Weights of a small GPT-style language model, trained from scratch on English Wikipedia.
Size: 8 layers, width 256, 2 heads of 128, MLP 1024 squared ReLU, vocabulary 2048, 7.34M parameters.
Architecture: RMSNorm before each block, rotary positions, untied embeddings.
Training: a variant of Muon for these matrices, 9174 steps.
MLP neurons of a small language model. Each row is named by its layer, matrix (down: output weights) and neuron, and shows model dimensions 128-255. Each number is 128 + 32 x the weight over its row's rms, rounded and kept within 0 to 255. Numbers have three digits each.
A block is one neuron, or neurons of one layer that tend to fire together. Before each block is what it responds to, as a language model described it from the Wikipedia text at the highest values.

Final pieces that complete a word, mostly adverb endings before a verb, such as quick-ly, ne-ver, current-ly, plus adverbs like also and well and fragments like mezz-o.
L5.down426:143105091141085117113184176124099123184055169068162126137154087129141106119124145148106127126201126132140168101135103127137170078114111154067123150159096098137125087083125212095178130128136121157127140117151169148133169119063119137062099169128129126143142149078115130140148185170105116184133142114151119087136136145149104152129056114143126083115106135170177138138154166185102116084112
L5.down626:131116103134106151095084079167120204151142129111124133110200066090152139145088124128156147138102151126076101083130096085171172119165111141126134188216121083132133142142129092119201109154174101162169114140168125163114123120124080108093156130155127197160134130121140137107130136137108097141095100123099148089111090159183097164133077119165104148220156057131135137121128129100128138089138
L5.down902:139219203102103101173071104140147099142124154120127194142137142127085106160090131113135095144125101092137150080141160140173155112116152105135154150176047107117117173134111095162170164099117109146115147164103127066166187120169174199130113115094169112143142119140237102141152131131176125136127136161091038115147149140149183125124194109164156138162084108182091121074133100095149125142162
L5.down922:150110120134125139142117140110115125164067140092108124164167173143075112109102123071140083122166152168162165083141168141090220126187076099090176084117123091149078076157156133130147155163110191151082138138112160209156116139168152096110118133177115071134156082139128133068139163184113066144105147156036179101114138138140102093144126106078135145143152122094121129126180109124171083119147

Word-final pieces that complete an adjective split across tokens, such as -able, -ful, -ous, -ated, -ate, often followed by -ly or a noun.
L5.down77:110114125106159156148102108133099125093126147123065157084150152124139074121116145117122097159068188115085100174154079122154067148103076165102104163170130131152114106093115097150224091152093080107068148096112102112151133113115118130099113157068119109123093088084107105121112128120151103136136148180182141144153113153129136139059094123144134118108153058115144140168064170192088150114165
L5.down502:176134102137127128147119133113124092127092179108152112181136114149122178090150175171122083089149118081106122101101143165121126066129178115114089181115138152118113112126131109085128126085142166086140134156101072183124135157178118125116110155142077136106143172114097142134133175096104171148077140074135119105101124098095090146156117147135130181054217104129078144131121084157105124123076
L5.down903:123138139162128066102163074139098141134080134073128077164167097102110088111154114099120124089182144131122108140029134157165094152194084068068115116129145164116102129181123070116084110112121169102128126172118150149127110142107137098121093123139172201089123129105154137077064174219149174169101131135126146155094190093119125112127118113143131146157100137091139095149112120135107098054135
L5.down1009:174092133133181095111062104166095123173080106111135073200182140102196100115136124130100064114126160181182075072143153113180151161159103117078137097117161095134082134144150122101094085173130167160148110164090147081142140124098130081116107083114150163069165125123145157168144133177152208182089130145112141133094143080139160079060093104189172175118221119119149108171166114137083148138107

Verbs and verb endings for biographical or sports events, such as played, appearances, debut, born, enlisted, competed, built, plus closing years in ranges like 1975–76.
L3.down142:083116131109109051199148128117158158163131137142156133116068126156138155136128085097169189102122151064192117123120103133152120115170140098168182100125100202108109164125133080167065119183165120129122150087099164095093167112108159114110090104106163108164182144110098091100083121096114105115172133137179102191155083159127157131066120154120148162128115091162096098147115146100104147078168
L3.down195:176148093106111075163141125172131105089213119137134155148154098044191142111152091166127157130086187179165156165146084103147155153109102155170156118101091211119139134125153100192173133121113078143140146157173169126120138117105190136129141179086137112125124117154166109152107130114126095133117138149083120146118133106122127142164092188188159102151149065147141073132107119152157087160082
L3.down206:157137123104086125124105098100147119109119064119140156074103153126076157115076189097119095098093169114178130158110098101129146129111092141131159103164146095130116140148086096051164129157147156193147109070115114080124137033189132093095161093140153105169168048134172161136141111146085101091143132115137087148072156149148158122202112113191113205157159076127115175106109173120068156095150
L3.down238:128135058113085119168124178128144159089117133092149078156140156148097101106180131087144057127118177140179151125128075070136200168129116100179166131088146124131131143083171076165099145128105152069140137059105120171081149111117118071166102138173118136123149165177164122102163103086067169202123112098139193137097079114130125104122133147194109118168120110052092152067096083152124123146075
L3.down290:111110146039131069143126169128136106110108179121161118121122108157147128132104141134055183079144141172125114163126125110182036104149094022128150085135116173125125084140152159144163075072121102150108137110058126108170161120127135125182125108083112166118178084134122159171089159139155123155153209166091151161145055156137169132079092162090109085144112122138114149125112151112176173178124
L3.down323:173097074157117194123182119140109166123072149094140123096117126170089156101140134119167126159114119099122198149072131096173101141130133105134140120189128128110103125134117083110129174110150157099120186114112107089155128085110138171076137139165134116171130102103093160122097144100192144112090166160146115128161084064113138118155106095102170162081134111063165094101125082170102176087077
L3.down657:112084129152121094120177169135108209142152109143132224157083143093150111126138121134090179117113116132160069101104121105190074181132177117112121118074111114142136099126124128110136051137122161117126177159122130127129155137116124123172105082107167125116124132092136075161075136151119157124131113156130105132120142153081141203067143146059144134129083106158123134192104103160165120122109
L3.down935:169128146092115147126173102173145195112149131141136093096179139160075139110160115148131123130109124074132130096153077145136090178159160169058147119165120139146105159129121162122131110055096150179166148162129170132090136173098137109091108055153120107167093112144174111158156145150086122139167145097160111105130122119050136103129067136111182178109086123194176088195162118104121118119143

Tokens partway through place or date expressions, mostly in biographies, that predict a continuation: the comma after a city ("born in Cincinnati, Ohio,"), the dot in U.S., state names, and year digits ("1950s").
L5.down78:138114124084074131133165102082179128148084108100124165131145061096153087132181084131114142177127140126181091168129077178123095131164172141121125115118136168145146093112160172129094154152093101096170159127167090170110126187134106154134144070138091142141086062158183141204123115117072161128165098118188121128076094159092121159082176172116107148080078093168133098117158060091139107150093
L5.down139:139093118051150128118124157140102105152050148121167133074108135086149113160145160123118137141127144097087123125102088124087093164079128123145158150149080056098149182161177137136128142187112170089106135153086155119194157174099060141113131154118084103169175129181139140096062137168134128085147149140132125136085057137143135130106098139103069094172160058172129104152097074093115091145106
L5.down378:151152088202134122165170145100114090100070163133078121158129104187123120199094125129124082120171109126127093125094088085151165082093139146106126153109174123129153115154138134093121126186183118222133096082070148152117129142106118123141126087105129182149117111091158124087092141090187119149083124098191083125131091136080134156128086127064162210135107153127112077102192122093129159086117
L5.down477:130100111191123149137149066080155140098099151145125096169096118146128099109144067164113094150129143179099112093134173089147159121113080147155144147094146100205081067125108113119162110136137095155089077149118068133156136123178140119128119141145087138076107134182153146094121167142109076132099144144138148107183135114122109143151085111145178086210140153094089075157129140175125133117186

Word-final or middle pieces completing a multi-token word, strongest in infobox field labels like Ar-ea code, Dens-ity, chron-ology, He-ight.
L3.down170:207100116175158104117199186160188107143178112076114039147139140157189215146122118123132087172112177183120123142104086112090174130116144133166131151133121110178178115099157152132118066094160115126105149158159197115169113161124177080089184134154166103108128077083113131100138130088067139111112128125137097092119084129151111151210138116157208088127101113121136115150130122138147158188117
L3.down270:122104122170127153115127195085078135176115206074179135140135119109104141134132126146090136132074143147117151172154114208103089110130164080179163099093085055110104132067127084095122134105108148107171111118144098136140172134092175123169062131133102066140127145108168116179160126134146145153135159127143088082167147104109117063158105109151086127131109115168147156186127108150125149148131
L3.down321:098137128156101149130159112193135138098130119060129150124111102138106127107149174094099106123131126147112102091122089095085043119117145178166105144103097146140101102119122125061107118141081091106177108146147149144131186148180135127095116143145134140117148150167127103126154170145089171156131142100069090145145149083163166186213127200163120085120104099083116166096198120045092112129106
L3.down355:151121122152142105142083131094119154084146129109179147137155072105190107154195073095147177122134124095149096104114143071108092200151120106111161074162112088152112089055110126173181112116065191180124141101078166135110134152067183135140116121120142110097114177162126148112114113089085116096091086147169159147117144073146136132169117123088136130173177115182141132075104144126118124121133
L3.down630:134114121177164172129123152082214115091073145138092094095135096112155173073109114161109086172109133104097103161151116088137112191128120121138096148127075102147084140150155093121155097118119094037080164135134212083129137099079096104113162167161177105147155073114177124123108169158138138144162126162172153136105144131085122102144113147163072101141032142151115131151177146154124135054135
L3.down670:107088109127131076121171139147097142161096130163194131170154141100131133157135163140128179160120163105103119138090146154117115086201094147078173142113139180089078106114148140078133179095103091118131083208129135152118118077145136128104172169156130135142103105129118091101102114137131124147116194091110190120151128111129123100211125100083099082148170157139117083156089108145176108192207
L3.down766:157166078111111069156058159120105166135137142114105129148177113078152119121154150106171148093133215091159139162129119069156092124096164070158117141178146162110064129080095103088134112133134120133102163114109098116129186121107138128105132100144116125099161145102139157173130150105112165141116162137121161109141195122120140178211175150150124115127132103096155175104128163169095101115156
L3.down769:135161129141159154102121110123078163094154167086144161145117117169158105152171120111142106107116127065090151178139166102204108115104111104118086140156129165055062148078120142100111123113104084147125191136117149123138165138149112108158135164098109138082127089189088140082123113144164154138159129119113118152125159124125192097099089119132165093163069163148192160090160095099108114122113

The second word piece that completes a split word, strongest for ver in never, also y, re, se after the (they, there, these), Span-ish.
L2.down326:119163061120146138193121099131142196150098141107108152105098169136123084121110121103112116125088151135166124175172114137122148195080163109204089155173188086120164073104107128099133128139137088128192122120129153152113097116094178106099169101204131122107180153094127145109192113123151137117089171120091129117162086159131149087130114086095134139127156126126094140109119128132071102132068
L2.down346:054151118077104166120127121151092159104106144084097087116103092107179092151144130114171111067116125160167132053156153148110143113166084138153145188109135140104164102112099096143145164146124163101184095172071120088148134153158127105131122103089148153200177124178114134138179135155131114105122144159176125112148117053124095150089088133036104172154124139120132111104198125146152184173030

Opening quotation marks right after a, an or the, starting a quoted descriptive phrase, as in an "impartial" or a "dream come true"; more weakly, mid-word pieces like im, li, ell.
L2.down494:110141120079211142102077135111126167161132160171094113190110114106113110098131104059123099088150113169185152105105163141109182174146157083115101155116128139216141111140151072133081119117186093183116125160155183104119053116099062129185093154103134129122151156120141141104119164125115181116151108135142131096065127118138196099132145118151124111078162166115118167096151050194148140199165
L2.down685:135061132078075114115092098084150134109085147159125138109168116182119083126142137139150146173166092136132158105161098129121174182144058144113141112080164114102137109101134120144079125134105106166114134084089090126115111089093162166151156115122120141146207078165132139145128085133120095201110123167107157124111126093056160130165098133136130151135096143083139153138101100097098166107157

The comma or preposition right after a place or institution name ends, as in Detroit, Michigan; San Diego, California; University of Leeds, earning.
L3.down155:122083102188140082139141138084169159169123112152152068153153194172096137126090113170110175157148114080170125131138141109103167133105085087152063124076135100121114115089095062083109098121147119176141188076135084153110145165088111114197139106126158063105159166146144139110133134118144102092037101073093128105140128107109129077144127141062179168118071130119166089108171130117042155109139
L3.down314:136138142134107105121131115129163162148122135147127079117150155085126132099114109130110168190111138178111087134107094178135155130098143110202165190155105194126145129091183156134102099099146087115129195092119099117096108101124144127124134112160206191153121151091167113113117076169111105128137135165091161134168109087128076119151124131121149152137116139124119054183166183153119151154114
L3.down432:150108178165134100113140142112172101150130153160155151093109151138161066055171109161108113115113157091095153104077129095148158065174113065094126113067104118065091136098152127130126098170137144135132152143127096109116145092112127106139134078124094172049161080057132077175141172107143168126138150118082108108133098126084137141107117181068116109080123138079126110135149140116144136185123
L3.down466:143134103163106107104136130053096140109185137131124142128150167147118198167146091108091163135108142110097146140113093171150128193124064145069165172108117058130121151187175062147131088127162088146157103158105112132114123151112149154120168099155062147115164077078110115092121128141173119128156176119160116160123068100121155061159171123134142100101109203120086161172158107141120135104144
L3.down520:174124091106135076148132145146116191133159126141166038102138145172167107108147106094091161118096084096112117173158093149137090091123115140101158112141139123130140154107148126150139088089125114165235140159120146166147115139095100131128098119142141179103114119050109138141086175149151113135122145146067128137095094171108060106123124129129178184134152185146123117110130184171089190159109
L3.down570:129162158145133104104158115130203134143093152133178096118100108116051145073160112177107158057105140126134132058092166133147182078159142056171135101085123149096110144104096127147164110122125172160164179135100092089142148116091143123184138118116117175077112136141119095124139146148160153132099107098128131127146101166156106172113080142055149173149054094136143088105157117134126147140154
L3.down891:103160085101133083171119115125128137099078154080145097142106089172184119140130116128138155122076104163162164145123057114125087115076083125059158136158095097115089048118099125087108057161133109125127136130121128135108171113145182068148110154158123130113105174129117184088111137154131125114069198112139107101138151128124138089157141053106151117126113112068131063087121141182117170084125
L3.down1023:121097146162142104105147109087137140120124131173133061128173104095155123081153089156091106098133149092120130120157139142211104111155101114122103077072117075095120130107113121120165083099129167173109204125086069127102185084084093102119110097119113090120181140113156105142154130094142131157132187091233147092145154112086148134143131188106125110142026194020126109140094129132125133104134

Year numbers or decade digits after "the" or "in", especially sports seasons and decades, e.g. the 2023 season, 1920s; weaker on word-piece fragments.
L3.down221:116097088159128142143067169104102125094107123082138147133116101106182169080121147113121086116057127178106113096136092150151118145115114108161149093130140136140125149164135121114124169110166166134142128092056107121170156109170081165126103152125146136130132156152133095147152121105103192110155141134141159101125062103142102149058197141109117147158187201074094075124168107111079178167112
L3.down330:130097119158087188140147108143152076068123140145095109124120128122129146137156097121116136119112092134092094085090159141121141166117112172123139156131200108109141121144145115116113161170091083121106134192168163121120117127137093157203063049136182171116109136094066086082098108134094089140115157110090156105159142117170127156158168154089149072070152103067149122142120123088049170213132
L3.down372:112125179180109132130107156181111136173154100122216134169112100102135138100139130146120115071151094127086101128155140134173117156108079101134095124205127181113161144145095079096127148139111149074123084111113157114088202106169152126141014118103137161133168145112116093163139149178072160080172134134100146092154172177174144131124113125165135132163148178130106087123100068099110076139087
L3.down577:145107062105140129157134100072130145104189151110139172116131139121136144154140144061157090126105113105125115082126166055142135107136120117098141100121084158165160113145125098188096145156126114118155156176131104071110133125083105124169140145173125058156130077104092121129092124095122158109090166122125080119138145090106167097198150160113178112128128156146118164116148144136061154118096
L3.down608:132124156152094182153076114140139129175141132119136159123117136120083176076053104171069063084135155071066115131083096133144169138199154177120150108158145079165171158121190120091113218156176181200175129092122105144128132080188106124150112135128117081093058102108145094083114136148120196131100160101125159100116156129148079163088155181114121147091099080139136098176112130122121135149178
L3.down668:164105127113168128046109142106185133121186123229092133112068168116141078126121157158127128100157155100106147158122118119135189142097137183158083146076136098181151147140105127098157144160087200091144155119135148151144110116149166120144144118113091134153133162150116106129176164150172191104137125139132103188114132161153185116033105160149112111147136119052186151135073123119116198178120
L3.down822:117096085066117079103150136117167149156074102164129144145151136132173106149148092193149138118140157144139214075120114090170195095060103165129113132103098142131112140197136149160142083061088134154127131117134115096152044106074107101073117134160128101118090083160167163163122140130121126120191140114140163143112101184109135104122128082122131128191110167090124095125093177154124119104180
L3.down961:147140179110100157095163121134107145162125118156124164146118172101132072140160162154141087110110096127070129174156108119137131108169097095122176142137132128126156118090147031106165164132105124030167140119139098135115140112168143115135111123122143169189134150169123121127116166166191156095171111157039124143095165158139092148090111114123053122114176116178149128123146122133190105145144

Second pieces of common words split into fragments, above all ver in never, also us in thus, act in fact, se in else, ready in already.
L3.down95:143147166085153125176131168084123187139137100157086135087108186134128145140105175096165149181114135116074048125144095132116066171123119073112142121134172138165134123109119066102132060131119095136186144097171132143082100157134140059116050107086155147115130099144144103076137144134159134155169099124121129157117124066116111123157164161115152167114143062144125174116083180087161176107132
L3.down151:162159104172092156155109090125123119106212162215171139160076105152172080093187117139095126112110126120129136135153120202149163144148086117119081103168089104165091156111080088113146150190180089145097142158135083089163132071116127163130089096112139184122187169128166134151184179086067102108119108096165113161164117162134140085094136131119132135108103145160140095104046128162115173133129
L3.down288:099163093162119134142113226102069122144113156166118113154125122124177199178089167177159091108088139061120117153141114112108127136175075165127077108124142107086116124117139101106125109144170158141118146171180127092113053168169165114118118156150095149104104133082190108143152105165112183132106136123188138140135185112170095142198108177117161159136073145083108107130088070106105086152149
L3.down379:152119176082094105129029128179108125111110152121100160127127127097127088058131125118173167111169099122137177156117080143149111105159086109111086072121074145112123149152075101121139201083118104117166169063065109098142089124095127094113104139090152125125144097153161069087107132102128171132169161177134149175131109121062128075114132136101153116080167092170140119150152118143149093155108
L3.down792:081142113097179093117149144096102180142122161153121140091105148119145105153112144088147143131152132159091097133133083130086083116103137076162102074212151122084133148136044180184129185100086130051191112075110175112098112107174122130132107204101160037157124149134074150066114184107158114082087109184091126088139196160143169107154108162081131129088113171093154126079148144148097112189111
L3.down827:106137223198143066093123127154165130100186089174176110132131137157121116084059172102167107142096144102047113140128089099133133134151087114146142118129071178148158109094184043074118154104135189122170096075132138115024099122195077151086097138130165135093105120107126111098118160121121142165086135087142106158179148080104102104078159140074141139129177178099081156198156095089115115151127
L3.down897:184090139138162097208113146142161183145156154142154180113105161164150153100074075058181110174105140144100161209115038124137136148094255127115137141165119082116125064133121108150147124060155113119120120126142130169092137167152119120089102125142138135133128087134165114088098141052161135152147120131142143158087121137105087140118119088177131097138168125165118130114128121081179119147124
L3.down1008:116092174098118109067140120161204154109170143140136134110086172165104116158179147125152113110092146099136097109140088167052110151137078138155136142134074134144150124138140125168222122156143093110152131109079180117122122141139084159193135125083130182120135195112177130100107139088211135111167120106116170170085140117169145129108079155142186089092176103096071112039118091095126113152170

Final piece of a multi-token proper name or number, mostly places or years, e.g. Tenness-ee, Missour-i, 18-68, Bos-ton.
L5.down409:079147083141135112134149103070126122115144108156128144160097131151108140153122159118128044071107146087104139138110143113135138143117164175153143088150135130073128158133099122150189065138153105145137127139134197090154117117166118122150113065118121139108187200122129143116123068130143131141165144140154104134082189197111054084101115077127075169123119087150142141093069115081182105246110
L5.down634:162115117105182110094180138110151046160155114143151124144126112110157158087148110157128146077104155078051104118136189094096132186192135112111136155161107113122112122137094147157100154075130156131139102138106094077172165089146102157127126087136128167086138167112091081146138130028116135067140152190145096137127142185108139173105154103150054146135154169131143091093141134109096104247166
L5.down916:129076157134154157100149094178121151094180135112103123116176113097135140063101154170146119197163174136158169124090149110143122133140100162089186116102068100134166135124131153081073164157108100131124169125075140111130126166134124132099136196183101109109116085162114205188151097153137130101123126044151204120094098114135072135148148100132153095102152173181102155102184091131096220085094
L5.down971:089069152177163128104166187110165119129195125100084203114135141063083166112125159111167160119142110124070131181148123085117156098096092176155134131153111092078110067134109094139165111135135158123111127103148043120150095184133143133167171072197137100152132149076132141164155097119095143171177148096120099107164098097119138164170161155145115107129112158120127161115126204201114174140151

Word-final adjective suffix pieces, mostly "al", completing a split word stem, as in faci-al, feder-al, financi-al, loc-al, val-id.
L3.down146:136098100097180135173163127132137132139111138129224131104092173101097125163106150095165153187210138139165122105126146080106126098112167114139073110104147090149109127119125086081125137115145155102069171151205135180075132076052103143134123132119150077086129137152142167163121148125113117121148135127240118110083110074181085109142136165159167103155134161052095124173151076172138144148157
L3.down232:129160130127092207135138134147164082198081110089130052101124098135143137120120083125165083112182110141149110085108141102195127153170161121111123101150061096097142110168191135088173087194097146114163122144124132116110166158133139129130126060166129098191122146145107081116105100071193118183069088160122133124143123158177117138097051109084178171101172067117069082088102156114139170109187
L3.down348:133106131120135151141142120135092095123093131090073122205137175146187115132169103151064124185121150156130100079156079142152170167114143083096122176117174122128157109171163130104133089122123119131102091157100138072159110131140129120131100081148177137165164132136114100130119130124170141149167103170181104106143082215139135073157144086075116123152180145160154064147167114145111129125131
L3.down361:083105146145121098125121148103134130185118156143099066128128184115163125131168115135155148149103127183159125074176183097143152118125109126146136186109108151192088107136144126112110146179117157175173147115066099096119161128121095108154165174163203178140129114129135149157137134111131131150080164153145106136124138114165076115087131139097195144130186084088085121121129098154068152143063
L3.down383:165126103153118095120101126059074131129111186144142115128156100082108088126167160156186120089145068139173130094189177143089137097206141093097162128162155141124109148141093140093125119103097164048163203145115119095089109151130067100106079097113186177096158134147186125157111176096115160187097148130113172125126138133112186193153125168067083159129104136134151097140127143149155160099077
L3.down477:117127183128135156151134157126143140040052138118144075191153150150106129108098142139137138140111089086137090080194193132158166123117106085145130128151157130085187168166085157113159148112091190127088143177059097114155198093115088093146129090095156142127118156197110136162138121100138169106120195135156108120067089124196202144072114149093123088123099119115087085118159175191128189114140
L3.down710:141174141172118135151088149086172163180117088116090072100133109121103122136151108140128130192133137146103164122117115129079141139095125145156167164160100055146137150178102137065085113126127144145103109094189194128172143144130157130147153133138160162072132135182093093143158173162124122089148161094185090065168108138130083179123127094228081133105099086149105133166103136117161119118165
L3.down859:144124127188126094109166128143120102096130114091095130124198172107144101104132172113121128108135107094138121163131091137114111169051112101208185167123161131135160040115141158104141094096092134087107149157143138139145154158128054139194185115169136169194146179114123150136116101127148200144161165109104156166116180158114140107121098129137106187151107147108135156132198151115120121132129

Mid-word fragments in infobox or list text, strongest on "ity" of Density in population boxes, plus "ut" (Dutch), "ub" (Subfamily); also " and" in lists.
L2.down202:135115165101186085094114189173093126082096111133180059125033061088120154126157145157146157020113118150151158102196162134175107135124099112138120143136102100105155123173163119096136176125113144120100188124143108147134178137099140115140071108136179129098145189159139134078127129097117106077122113151114174162079154114161179122087113170114120101205167144149145145119156151161141101100115
L2.down334:100141112119099130180101141169082135136147076120150144086086040123145113170106115110195146170122099196162148069107090176092163143105165078081204103135146128100126123136085183149104132173170112099075072137079163145088135120175135134086101131122090164117150133114140186195150101100105084148118122149141159181072162132117113128177125149154098081108110191158117120123141053163149115091156

Unfinished first or middle pieces of longer words split into several tokens, mostly prefixes en-, con- and dis- (enjoy, confirmed, distribute), and the T inside UTC.
L5.down198:151155113090152090132114226152131135079156156144130156102122131124138116132146090099091116113105139128171154153103165203123131072147056112155141120179147140176088087142183048115166119144143193083129150135107128128139105125089094168133036103127120162150066107184167109039129151089147135144148135076144157073128167073117163104123176052149117145131101114135146118144132103132153125116139
L5.down242:124101075128125131161150158167184150175151125102167161107141061127117186057155122191104124118102081107170139103158068129162135173093122094204100179146098174133128140108133116149119140139099128111096135145113129101157202143099112143100156064151161142116138150123114075107116138084213109109170152163177142110176149131164150110071103132124125151121157061224149141100109143172129151149121
L5.down489:141180142139129101111130151180103171181172144138084090119095174102124162166150109146068131114094140174144135177115112140141148140115098103096127165155153106155155108082143064162138113183195091158147103110082069127151101169190134130124081043117101101126140067156110119145157166185129130087202138154169113109066067119139171179094088130093147128131072153149101127119129109119129167158133
L5.down770:151155125180144125142147131126067154209097130206107131110166120159077141162118170116129152114114098118115136172148051071125132063100130120168163114121095127145126165139123129223161048085081101149131135096073153119133095128119087160163157115123141127136107089133172140115133077148129126144143086149153145155096163139143117102176057095128121125124090157172098108090107176203139230133081

The first two-digit piece of a four-digit year (19, 18, 17, 15) in dates such as born 17 March 1953 or in 1939.
L2.down156:135107177080148130171147124107164090107148125124099135149089130191054186090138168158110146103094152091148115156136157078148108151145174142124120125131122136164117120106120097086173141153054120103122144194130124059166096125087061152115159137162135111142118023129172114146126165143134073133105137081096121106135095110074164120077108199092102050109108121168140097171131144154053187149123
L2.down282:109126176130109176124164153117126130120052151105122079136145147100159155068150135116122078110094070068107124178056097132121114189113167137074127096082135172043181130139129103097188121160133131126098133173098186056142144110116111115098151148091093046133117143111139115124179140149119083094135133119183160137108101138154136129141172156150128104163111108133163118117106168088127190247159

First piece of country, region or city names, plus commas after a town before its country, e.g. A(ustria), S(cotland), Shymkent(,).
L5.down399:100104166166115149167154042163130164153064126128058120079126156122115082120226153126102117170148157189121080196110082175118138097146110081094129157081178107132114155115204032140167139119127094163134122130158107118106117076105097103076171137169110086115125153185159141122183142122115157124085134092135124139147166093126077159083122181118153121149140103131153132075105123099139134097079
L5.down630:137071099110091134152093225097082129100122159171151166166155116100107168155128100115137110077108100119156182107173106151135118141136111122087141122118126025096141120140110120163081077105183103138132113145131049145048161092119157144101105173117105158147135105149120155085108096129157188094121138064030086151102104107126079115186152102158148120184118129128142089125126140132094141122052
L5.down811:108158112081116123081130120127142151166122138128146124132149128144098087115113127166160140102136122102166113180196129136172036131124136081127149074155085133047111126152074084168149040100151087074126092143138106121144152150143065160097108135095125110126153084089128100111097131162127118083076117118071090138129182122145132157106154148119075148117101138149126095148098114110147086093129
L5.down818:099142093144075103100085133134151094119169160074164147209128114147114124136134139164143142090118151113088161119151100058108151113177157113078098108064096077089131099109102100128129130110189176181125155074130088108089111123089128142122112188162101152126115053128138111119117125135155185189175202188152084156201081154202151128103152174109093116122095081125109099055143124160090124150155

The preposition right after a verb or participle that opens a time or place phrase, such as founded in 1962, began in January, and renewed its advance on; also the final s of across.
L2.down167:130144176131117103129145120147116139176156167164130108129131150196182090117146108134140097144170096089135131165128181195139111117168121116110101079108142135078102125173121131119108173118130095147139155119091067107183161155150131137150122149161176126116123120141159118138073208048111079120152161134119148140059119143080120080159124123132101147071066151113100109143187160092074138107069
L2.down356:129145131192109144118097151173087100106157123119041161157173099068137124205160128123161101160044172046059183161140135138125108119172096130118157119130142188174088133139127117154123137122114173151114141189066153163160144162169071067129103147098132165094142137154182081073117078120107133090176172080165108145084082145139083133111131142176138141160092132109145143133164130115153104110097